config.yaml
n_layer: 10
d_model: 384
n_head: 6
n_kv_head: 6
head_dim: 64
d_mlp: 1536
vocab_size: 2048
activation: "relu"
norm: "layernorm"
norm_place: "pre"
norm_eps: 1e-06
positions: "learned"
qk_norm: false
attn_scale: 0.125
bias: "all"
tie_embeddings: true
parallel_block: false
extras: ["capped logits"]
init: "normal"
init_std_qkv: 0.0203
init_std_o: 0.00455
init_std_up: 0.0203
init_std_down: 0.00455
optimizer: "adamw"
lr: 0.00095
beta1: 0.9
beta2: 0.95
weight_decay: 0.78
lr_head: 0.00911
grad_clip: 1.0
warmup_steps: 361
schedule: "cos"
final_lr_fraction: 0.1
batch_tokens: 65536
seq_len: 768
doc_mask: true
train_tokens: 300300000
steps: 4583
dataset: "wikipedia_en"
MLP neurons of a small language model. Each row is named by its layer, matrix (up: input weights) and neuron, and shows model dimensions 128-255. Each number is 500 + 40 x the weight over its row's rms, rounded and kept within 0 to 999. Numbers have three digits each.
Before each neuron's rows is what it responds to, as a language model described it from the Wikipedia text at the highest values.

Description: Middle word-piece of a capitalized name or title split into several tokens, e.g. Ber-ke-ley, Con-tin-ental, St-range-r, MacDer-mon-t.
L4.up1438:405505452482468512542509449501496452501518508588497494582455463473434474503459504473536533485480513499503502467480593442553480470455523449455529482518567515552480462534500459467513569496573516570498419424482584540454490482456572493498384526557487482505518425441476487448583534421533497509557517459512506496487473552505534480445520474518482487494476506481552521522475481574447484572517

Description: Short mid-word fragments that continue a split word after a syllable ending in r, like car|ry, gover|n|ment, Ber|lin, con|st|itution.
L5.up1392:411530464565450490557536566498510470488592537610476541575527504455502513476549498514524586496471480487552497448502519459560524516556545410550524475510496540477486484527531530530467489475567473568535487478446534494529496529504545510532475482503478483534432521558458549461532487449511510494557521437588499461516458483477464448478488447523512487592499503491539516522478538523541553545519

Description: Fires on a short subword piece that ends a word split after a consonant-led fragment, such as sche-me, temp-les, Georg-ia, and on periods after abbreviations like Op.
L4.up701:418503529509536459540523513538555512539451470481517510483542477450535514454529505468516524384495490451464502506431529496546508484431433460494514501480498522503504529522429479470500526494599557447524485418496481497460506563502526488529424501514492509482526451507420428522502515526559552565498494510528522451438491510557495510571504501477457507508516468510505574532524509437438514476464

Description: First piece of the generic word after a name in multiword proper nouns, e.g. Bostock Road, Powązki Cemetery, Lawrence Berkeley National, Naval Air.
L4.up713:492529494465476517469447524503497479452451570558534494579519493495463505460446511582527512563488546511516479503540553458533514482502486474526569531532467480548491473394543442572414459468543490489536492472484470530514478489522569484529448527549522503447468562450486471530535507495524509459562530509471517510497524487455489433516452441482490540421504544454537501504479531546517551518560

Description: Word pieces continuing a word after an awkward split, such as sp-a-ceship, desp-ite, sign-if-icance, Succe-ed-ed, plus the hyphen in Vice-Admiral.
L5.up1105:517495497477532531481515449472513467553520457515507585505527496384363512501464513586518462462498497514513454539546516474458475562453456523525517459509520486508504424437437527499512435507482500457486427514537517538544484537529502499475427528590522509463544574571450440566537458477593497499534497464554512560522556493505459538526504540544489493503481524470521555519477488526466460509567

Description: The token right after a multi-word proper name or noun compound ends, often a bare space or next word-piece, e.g. Railway→line, Agency→;, Reserves→‡.
L5.up1043:501486433439496470463503465431512487488490494565494506533534463512481524434472494566470512499510507540618504503553565457542482514476449448529592549546502512481448515463533481527441535488530492538539511508499460520505487497574488518468478497437543574428545511465417466538501511465511441492469550494524484511493588500518510480545478488492443510513454495429555480524526463531524512488543

Description: Periods, occasionally ? or closing quotes, ending declarative sentences in Wikipedia prose, e.g. "largest insurance broker worldwide.", "Society of Antiquaries of London.", "Province of Brandenburg in 1815."
L2.up94:471554527421473528444497413479501532516482531506515505404521476450486459458485476556533511441549502521523479463471566594501519453487482524511566457567530425435506487444494596469512499552518517483538468534492524489512456533508500502546469377518531547437590460508407477553518511472514488498526517526471511486496505405515531535586431455455406502484426472432513478496448487502552528526507

Description: The first token or word piece right after was, is, were or are, often a split word like in(creased), part(icularly), or the, not, more.
L5.up134:477484433497433450547490510430544498521468515566478585496499465485414458521469503505560512555488535454509473552476428452469512442559520461513538471519503552483515545560483511527555562459502491486519476563464505492520560455539506513462471473558501489426567502507479463503484524485544547426443498528458473457498468411517481465537503368464496471520533516482469486541520530405379491499493

Description: Final digit chunks of multi-digit numbers, mostly after a decimal point, as in 30.4%, 72.69%, 5.28 ERA, in stats tables and census text.
L5.up284:521475454496500568461532474502538460462467488508538536451511464473424536464457495518476521554447532539550525579537508501595524486514494539513527508463560521546458582458466560525549409467515522552551535564504511487569567471521486515509543491491517563560474514545477442477538477499542495576509581498513508490534511438552540490518496528457481474534481547494525478579437497515450452481538

Description: A standalone "s" token split out mid-word, after a short prefix piece, often in infobox or table text: De-s-tinations, Con-s-ervation, Di-s-cipline.
L2.up286:514449401531531531514434456542473463524521547512429530476525479415412537486541472511490496526506508514479501554449522486512488467508490476475530550539542477500533488467467481459485535522486531555478482484542503469514475497546527513482436476409529501530585512518502509501488566516513483469545477492456500501495417536430525546473394500465511502500467491531561490547527330502455458469471

Description: Short word pieces in the middle of a word split into several tokens, often after prefixes like De, In, re, as in De-b-ruge, In-co-gnito, Exhi-b-ition.
L5.up470:481552515490480440490425563488527540510488503473477550440506493440531508501488484538519560501503487517496532511413481424581487575530448437518536467552531584497535443548479444511487498545540540472478505486552511503465506508505499577515474478465495532547535551521495478477528487478442547510477515470487437432505520438451462479501437415454522502519492469524546484464475533551443470514513

Description: Word-final -s/-ed/-n completing split verb stems (appear-ed, appear-s, continu-ed, show-n), plus stray spaces and table pipes, and pieces inside Latin species names.
L5.up1245:513445457514514445541545467519574422458433537509486504505530498494509544480486469519479439479490533531518555510539471478504461501471501525538522497466543586517447568527453475557438411454509519475525433444508490529526592564549495494611494552475445553411590430503461447490496467494530538531401506513495536487485537472495532475502523519462481469503493452541537470523504502491528533464491

Description: Suffix tokens that end a word split into pieces, mostly adverb -ly (approximately, successfully, originally), plus plural -s/-es/-ies and stray also.
L2.up1085:509508504453453500481502505475509544529430443492504471515532459526436484522399528479549506536542473588464457486458542551524472511513556537506474424524508483567515547446497580530534584540447537588537377543470543501499524469496486468546457459444516604509568560505498522498511520499493519494460499511510473451489563490489461541548475485488470506519480512484481424508517474462497438503452

Description: Short word-piece fragments in the middle of a word split across tokens, mostly consonants like b, z and t or endings like ant, as in demo-b-ilization, La-b-el, inf-ant.
L4.up162:468533594512516469468518483498511589539504424523484501542517470487524532505482502484585585466496506511501490532587448487481529583494454459498541542512459520453527511529509538472497484518529450446465545442621520475469481539528503523485468477494462464485569480466521548477503479435496452491506532524557487462477508443492550451456505485442465528519519503517515463468437548517500478529624

Description: Commas and opening parentheses right after a proper name or noun phrase, mostly at the start of a Wikipedia article, such as Li Fei ( and Christine Gosden ),.
L2.up307:529475493569486519479556527536500460505493509491483507518524497453473490503476509542475512457485532483456491556573495512531426481564487422525465605443544511459463514506553422428407515524423528534552529529479530539498515474516496560507470577478510476586478546468496528541538506417550501500536505454492513500523499552523506502539477476499494539517514507426520508517557505461553430518522

Description: Second word-piece or first token at the start of a new line or table cell, often "s" as in Re|s|ult, Re|s|idents, vote|s, or October.
L4.up382:473531498414495569539476472498516507546540535447475536506524497407459489546448504451479469511534591522496529508460541497496478433562527432527411510484572548558472471454476483594464482407518476556497545485583461537459459586557504556498484515476487555504441505485548456492484512486498471489466566495484518461459478499633493554495435552474523505478540496527523480501588471556460474555493

Description: Determiners (the, a, its, their) after short prepositions like in, of, to, and second word pieces inside names such as Ch-ic-ago, O'-Neal, S-ho-oting.
L4.up524:495480475504435460512455501417524509534514572520466538549546463478506451519520507523544533511511476508563470495522513429501576430527418433443533475587543574560521506485511562507485561504507499526508478469499531474553504528551452572503485516528454494513501488545480396486473545439503426500492567399496520520481493477510520495460541517541550510538536536449479524446485526474524483495524

Description: Fires on word-internal pieces such as cle and pe (Vehicle, Uncle, Circle, woodpecker, Type), and on " and" joining names or nouns in lists and titles.
L2.up1354:558507495499460451464527499496483450544505558533439570554528466499514496511503494477444506500438499502491502465569508495504381471532509468429514599510529525510447526439598473474495589474490506562484501519529497508453466474463528527525486453522511480548508442457539538447468522479481518472578504518551457530524472526487517529557493500586526508534500522433527527507526511552545548521495

Description: Fractional digits right after a decimal point in statistics (26.0, 2.3 billion, 6.9/10), plus % signs and quantifiers like all, most, a.
L4.up432:511547463456460509533477504474524461437484468514534618513511478543477487434451539514510462547488555525567492543582499464545526501492533393504558424539464520519452545485510487590529502515469523475513503551509537485492598471497496520555505595484503592486438523476479448512489456487471479457460506484468442474461547506578509506492434511521470483513498528470519504653514508441449504490488

Description: First token of the word after a modifier or noun phrase: truncated noun starts (ch-arge, tri-be, Je-ws) or clause links (by, who, when).
L4.up368:519465435389525521486497524509522581392499425441484439462538469516480449461471463485507516573567518508536559464545530495457475511482518486446494538540470498537508546489505403522527532519456533495513475536484517475509506465480504548509486506471470487467549536521462432512487446512503374498493485485475555526519505493539452505493459437470424555476481504463566537492560439476500523485453

Description: Word-piece fragments that continue a word split after a short first piece, like re-ally, us-ually, original-ly, re-ach and Al-ex, plus small words after was/is/in (not, one, being, both).
L4.up36:539461554517471475596417469412568451436432558480522560501527495454487495530412434513504479457520486523560569514470547518508448570526494530447528510490514498451442542510513486527474567501506433487487535478478542542492505434540516460459501590511497566509531508498523523494492547570550565416481505490464514475517482464457524520531466493410462484407584537470518493559510470576478512446416

Description: First token after an opening parenthesis or comma that starts an aside, such as born, also known, dates, in, although.
L5.up1493:424511475494475409479481499494544570528541480468427542505517475494369443545510481498465540483566468435498494536537520514543530497542594456558467476499565491578519531498530486549492510475492475563543514532579479528509474486504471540508469513505492442542483534478430469489480553489523483499502509471505506424580537557556454492411490527497464574549531488475454571533458507462482440465572

Description: Line breaks right after a "= Title =" article heading or at section starts (==), plus dashes in date or score ranges like 1906 – 1996.
L2.up1360:415477474531486426465554529471517481483475502549461544489504496501500456473502505478538498437519482463460516477468546538506536514491510496574485536505601497418491574517484485446529551510553454522534545424581447440487471511467563557511454556452509530475472482452506442462532493510532475527496505532564453463513509486591502470589521438527496452515437510502496503493498530518563400465494

Description: Second pieces of words split after a short start, mostly after "be" (be-hind, be-com-ing, be-li-ef, be-half), plus the/their following a preposition or verb (won their, during the).
L5.up1050:509448431542496475517518560426521485557472568476490498485520475444480463527482461564550533493540486539516470539424469433502498501492458526514515409484542526553513491524493578494476469625504456514541524537496551464524448479598443493504530564502469579481531471557516427486587454495514487467421510526508470428486452374510481514517435410450464549495416554471460395504489538513534528574544

Description: Mid-word pieces after an initial p- (path, pushed, paternal, purchased), plus bare spaces, newlines and dashes in list or heading breaks.
L4.up1056:412466505506508432555491486486550445477449529512507516470502491500486558453548493492578460431485519478552471440446466499465502521434515535577492495551596535467529603478475442477577522527496531434548484488552487494466577580546502514539455526499469475436513494439477490482566442519471515585503519524463428474448512508519455515567504543483403538542503511511449458549559511491581466457499

Description: Subword pieces like -ton, -as, -an that finish multi-token place names and surnames, such as Southampton, Kansas, Bolton, mostly in tables, lists and rosters; sometimes mid-word pieces like Es-ton-ia or incre-as-ed.
L2.up1082:485517483545470556523541506487489455534519500495467475489556485435473462483461512475530518549509484507462490517479469455543569456512541523424588504562458580447480514524507558540512502575415433593487483506497581517496461471552492582486460502576486440511562432444485484504517513455535473453450479452517422417510485542570519527431505509516554572494493517434526527472460506489468539572477

Description: Short pronoun or function-word tokens, strongest when they begin a longer word (his in historic/historian, who in whole, It in Italian); also ordinary his, that, who, some.
L5.up784:469504458446482470473541493513501498478521528609405529457481494515486528506439499509560451463530518453508522446547512464529520511496485518481512495517467560573493586416499445499492576536484508478485446537469475504496504436511597483513469524506520516465491532504426454508437499502504553481470501514451485475556452536556537456553536361460485469492480482469609482577469492539532498457502

Description: Second pieces of split words and numbers, chiefly ur in E-ur-ope and year endings like 20-16, 19-39; also list or table row numbers after a line break or pipe.
L5.up1448:500538476532481490506455467512500366566494560484449552518515457462441513538444498511463529487493506454510528570533494473535499523596518521507523538587497575496401485525548514549452541555539537465520494518514528506523492517493463536486544566511495496580552505551471490588522557463535463521437520510540423464560535477527475481491431467549501511472541505515541508520509532434525460555524

Description: Strongest on the capitalized word National inside institution or place names (National Park, National Cancer Institute, African National Congress); weaker on periods, colons, State, and word-start pieces like comp or con.
L2.up1042:477496477470471465477462432378539438451493535477525455478491494533536535439524507536510490472568510451570499483526511464541422395538475439544550537587582467449534493460572444507503453548430503574505449515521554490538461504467467505550476480535488525502454482497475548436525484558518403474525499507463450525492506532479537479484472494506496464504551516530489486588528442446511561446454

Description: Relative who after a comma and person-referring pronouns (he, she, her) in biographies and plots, plus look-alike word pieces (whole, whose, beautiful).
L2.up1268:522490514525473431514529527464556499502496532527486528465512459449496438577439494473520534512535494504505609470436535449499525508507484524429527501502478471464442440512535482491523514511519616424484473466508516475466549534546494525448462528530476555446461557483483467494532490449505432507474537458465492472483473444512533529502472428507510478517452548469504509463504538594531531466496

Description: Suffixes like -ed, -s, -ing completing a verb stem in biographies, as in appear-ed, work-ed, particip-ated, compet-ed, also Vot-es.
L5.up335:480536427467527477564426466495515530497532497549420554480530489503431499489477468474506458532495593561475502500481475520484469541499524462574504525529492488556577536475529462556536508470509509495519466508501478528505530571583497518543466487529448466440541529481523433447549515461475556448486515478476500449465523551537534500452458514421540505476492464469452409503533411493488636495506

Description: The word " the" in any running Wikipedia prose, mostly after prepositions or commas (In the, of the), plus "the" opening they, then, theologian.
L2.up403:532486478501488478468500560488504510465515552548490553532489477405506510488462483520491522463458548525493599460567505510518499455569450517491562520439489519516389512503581492510449533485501526428474520490492528548478577521583503476524465503463482526461472435524443471524488549399490503478486515483609439523518477501451550545461522478519520491448524485475497606582598482517525529479457

Description: Final digits of decimal or score numbers in dense numeric tables and lists, usually right after a decimal point, plus cell separators and semicolons.
L2.up197:560439515486466530405497517514461449445455460482500558468513502513505512544484507488537486485504526486523489575398499465498504485481572498542498528482482501509516483568497547527497535489457466520483437510455521489576502484488437512517518536492480593482476443516528466459472471423460481458473465498478475559478526473550569445436461496448545485521480485462469547522446475452454539494520

Description: Short second fragments of words split after a brief opening piece, such as lo+ver, lo+se, tr+e(atment), se+x, agre+e(ment), in varied prose.
L4.up1472:572570474411464505442551426499495453502514515456535509505505468509519533489507521464506549510572503594542503532440486460566407454467488525504500505490545511462507522443589490474490447530505469542573541590513525492592551494520533534563496537432514512501521507455437511498499510495548404520501506552504510498536494425588527473465532412471485473477422488504487538524529538508439478485537

Description: Suffix pieces that finish a word split across tokens, mostly -s after a verb or noun stem (appear-s, feature-s, result-s), also -re after st (streak, stretching) and -ing, -ance.
L4.up1368:563472463537453489611451514457487535558449485524419535466524469516507454459495547481498526492481571595446539488516553519534475445549519506510473507504493533510556563467549463569481567481525534504551486491416542534462536513541507445597456457526465470543504517512481557465486528545476479382473524494550467477444498522489506462475434515489505587574398473539523517506586369469429540539473

Description: Count words and quantifiers before a noun, like two years, five people, various awards, plus mid-word pieces such as fe in Professor and tern in International.
L2.up1075:520456530517503430544468511511556500497460491497457526490535492515470539442495510519517516407543517472536508513449457549492421526461453501536516442515585553486512558517506440523536491543541583463489462447545487407529554548500511443453395540538471492471571463484516455546547476501513429471492509602466527438479473412479481420524577501580524505471516521571500507506530500556513540531495

Description: Word-final or middle subword pieces that finish a word already split into fragments, such as unawa-re, nomin-ation, establish-ment, favo-ri-te, vo-ic-ed.
L5.up1109:491469515524452462446484468507488462537527505517452565516480468471462477583478500539503496499538482551487464501511527484502488534522476484484550494489485507565536481501466575427484525558487558536565490570482481491579556551517505526507527565466536554537420511502484501518502431482577424511470551537534552498475488482466518569495489502487511479485475518528482517528471439508445525495523